config.yaml
n_layer: 12
d_model: 160
n_head: 2
vocab_size: 8192
norm_eps: 1e-05
rope_fraction: 1.0
attn_scale: 0.125
extras: ["capped logits"]
init_std_qkv: 0.0348
optimizer: "adamw"
grad_clip: 1.0
schedule: "wsd"
decay_fraction: 0.571
seq_len: 1024
doc_mask: false
MLP neurons of a small language model. Each row is named by its layer, matrix (gate and up: input weights) and neuron, and shows model dimensions 16-111. Each number is 500 + 40 x the weight over its row's rms, rounded and kept within 0 to 999. Numbers have three digits each. A neuron's up and down rows have the sign that makes its largest values positive.
After each neuron's rows, "fires after" lists the tokens most often just before its 100 highest values on Wikipedia text that the model never trained on.

L5.gate311:514472551507483540452544585496461454563475508492553538461474443489502535535508578490427468488457569506464434485491532488472548486453471511462492519500569519516487581456495479458474502492470497529491468484495558466442478463526504576559519484475481493519504554532493468539540498438452405481
L5.up311:561427496534403426483541476484527517485497425506483493467489477440490527497581556523466507552496510441458411481472580519478531560491446481482518522446489531517457573478542518469546481479496515558529534514496527523467526517515557531483510509486500521499444587525407492579469524476415470575
fires after: "\n", ":", " \"", " at", " Ma", " |"

L5.gate203:557506457523484526553490475529484497471552496492490459536497422413526520429520542450528552590448562453484563483496457467498453552445490489406493536470440462537512554477447575410502473521541573429538473492516549468560448460538506558528455440526455513498526573515473538459470567489481461572
L5.up203:560622557535481462488513469496509436468463447472475464492535449438547491463445517548479432453522504556468535470510461521540472455511437570412546490517443549465535473486497468577450474494501578535518466589473544459539544492533518451516513566554494509482499487442482554431540578444457496531
fires after: "1", " |", "′", ":", " \""

L2.gate85:510538428471500505496530494468505511463545436456460515480488498439492487559496485474402543475455452525485540565477484560429564620499457465457466440510459504495530577520513460540438472469519543579514407497469518519517457479574501571505504527577499499511501563580481473535525566584499416511
L2.up85:520469471531450479463503511457487504473529426469492538508488526520566543533462518498469474506498473533478494502512508513476529606515482528452516426471449487563619611525477531494515442483500543535431441484455516584414497460544492470475495495520526584522404512557509514522530597552467463509
fires after: "\n", " (", " \"", "=="

L5.gate25:498526445522491555492577544547468524545502425504523583577495484511495552586493492544490524443522534487479530493528513500520433488464544449482468513484547454514454487503344481525501474502393545464515514550530495485513511486544522591506445476569467488491473575484527489444570390416470510506
L5.up25:494529480522498439449447407496518506548556519483515499547576491577565488517517527486477489455543540535488464514537457442533463503525468557483487504475491504502561551554391503566611514493516505449565521507455492556524494558544435492459444471510447510446536510514496598493513470509478571514
fires after: " ", "4", "3", "5", "8"

L5.gate288:470492551512437465450538538509454501451459552452471458477493485509513539541463597448507488470450487463552597462446464492504405481468491449496541493497534417490564504457502469452517441503518527492547430494546520500518533489487477546544499459491521509428518517458487441501517482570533533552
L5.up288:540502536474512492465491491541520538563447461399542488475529458573513505481505446508561471509549507482493554586496496480521479473519462453514520482491586487523463409442441507471491524496507434512506533400518507489485515475466506565472563528517515517471534449454526498489429515503585571472
fires after: "s", "en", "n", "er", ","

L5.gate305:404467494459472463479530560478474504501526575533543523502494518594471542512561512488474493505473472480474515541419543529553508460538498512434490492495520470430573547492544497560513530494457486489488463491524484525483486500460405513529489484513508484503549443419466437530530514516513582448
L5.up305:495508450628454460440538517517497481479476429426478542480505498447500448531541410509573510466523504499484472490544557456519571495482522496450503495485486451518408534474553495467520503527520430534456491457500494446517424413535575522467469506449526557530425558439528461458459538452517480513
fires after: " of", " East", " the", " in", " Old"

L2.gate241:517585448465478558533502446490483439475503483458503551524477507521466448437539450492469498490470516431517475532495453475517464542513475454520340460546505486504452502528490506531478531550499540477541492502484540486541489488505471506493493488551542523511495614499405479508511535526532495513
L2.up241:565529472459444508547500461501470454493466559532439529525522561560499454413471483484523480543570559474533414494570480473491556538514498544486440473537528505553515466563481557540495480496491544485535504504449430600496527557518445457408499549480534528524459501505459575549504479532468517432
fires after: "8", "7", "4", "3", "5", "9"

L6.gate212:476514481465474427486494551486470517584536549470457544501546499499524508467550491514545452539550518484472505491478525452492535551498481514454465503547531562465497585513468468501451401488458433549536482507513506465486454441504567534532463460465528525459491502465475439508493494515544455589
L6.up212:560500471518488442481540548523459470447539510491570589570475484449548478549479471533465569461482497521497517504435535583574536511435479452541540440426504464507444499492535486521523507516522474589477492480495476464463499531506489556562480507557512503461475552495504489481467529417466453602
fires after: "1", ",", " in", " to", " of"

L9.gate17:448566503481456519507518527487526489497521494491569494514509578510473609491488471519527542501456482523430487481516617404498454506448457446490503477526473553466464523490480553434472513508516396473524482555498459467501520489489540482515439472519492480554480507514597520479474482490482543490
L9.up17:493599421507500468475541490468499465517480411477566507485509508413507591524462538506529521505606489556451418592501560423512528556497512438519518428498451464508422515497486508513496531508508481493483512470460557468500545533518548521504450547536483455576512518475554549482482493446458536507
fires after: " |", "2", " Total", "1", "3"

L6.gate180:475474480533510504543451542500482433461462515538472566483540523553479483481527431512501496502429510548488504559484545568478487441489505512533469527467544487401559429507442526527470471450522495529496492500393503525537454530551561503494516545553463429602455551494477455491523466462478569494
L6.up180:457471478419477554441537495465573473466469525485459429546456494533531536492561507451469485534495510580434464511564489539487523511507503527548515514478537537485454451550469478499560596497549456464503475450462496527441429520453563469529457466505471550561506453492431478449485506507477503471
fires after: " |", ",", ";", " and"

L8.gate98:447522479517421483551482452473472458487505521486482555446499478482457510464510518504489491581519539505492579496412503471523472541559505511478503496531474456488530542520458525434524477594542448601504537494498527470519483469523500463453444547423527462507473519509421455470559521505507451634
L8.up98:518455528546502512422472527460589434492503439557464516489440567493467515504581533519495439551434580430487517520506551447472461534543528525506536499405542493531495483440442477483456497552511448528446471480517554455539558522514532511469464465550512508486505474536502486503544525388466532526
fires after: " in", " (", " of", "|", " the"

L2.gate308:505491513550494425473496476488489513535518532505507474505515447502459491499531479516442467527469439523491540473425466570464539486510483479548435578517507475419487501542559458437494470466479585484480488455496585530472474487475609421515499502512506468557482607533481439559574459536552455522
L2.up308:471499525465440470493470531526524501472514487544477439474457467448494463488536429522558562515548443523498474532513496492611506559513484529522484490476493597451564554475509557543433543446531435527516449485477548534462436454547525560489463470442512485515522532489581509525563471595469467461
fires after: "\n", ".", "/", " (", "w"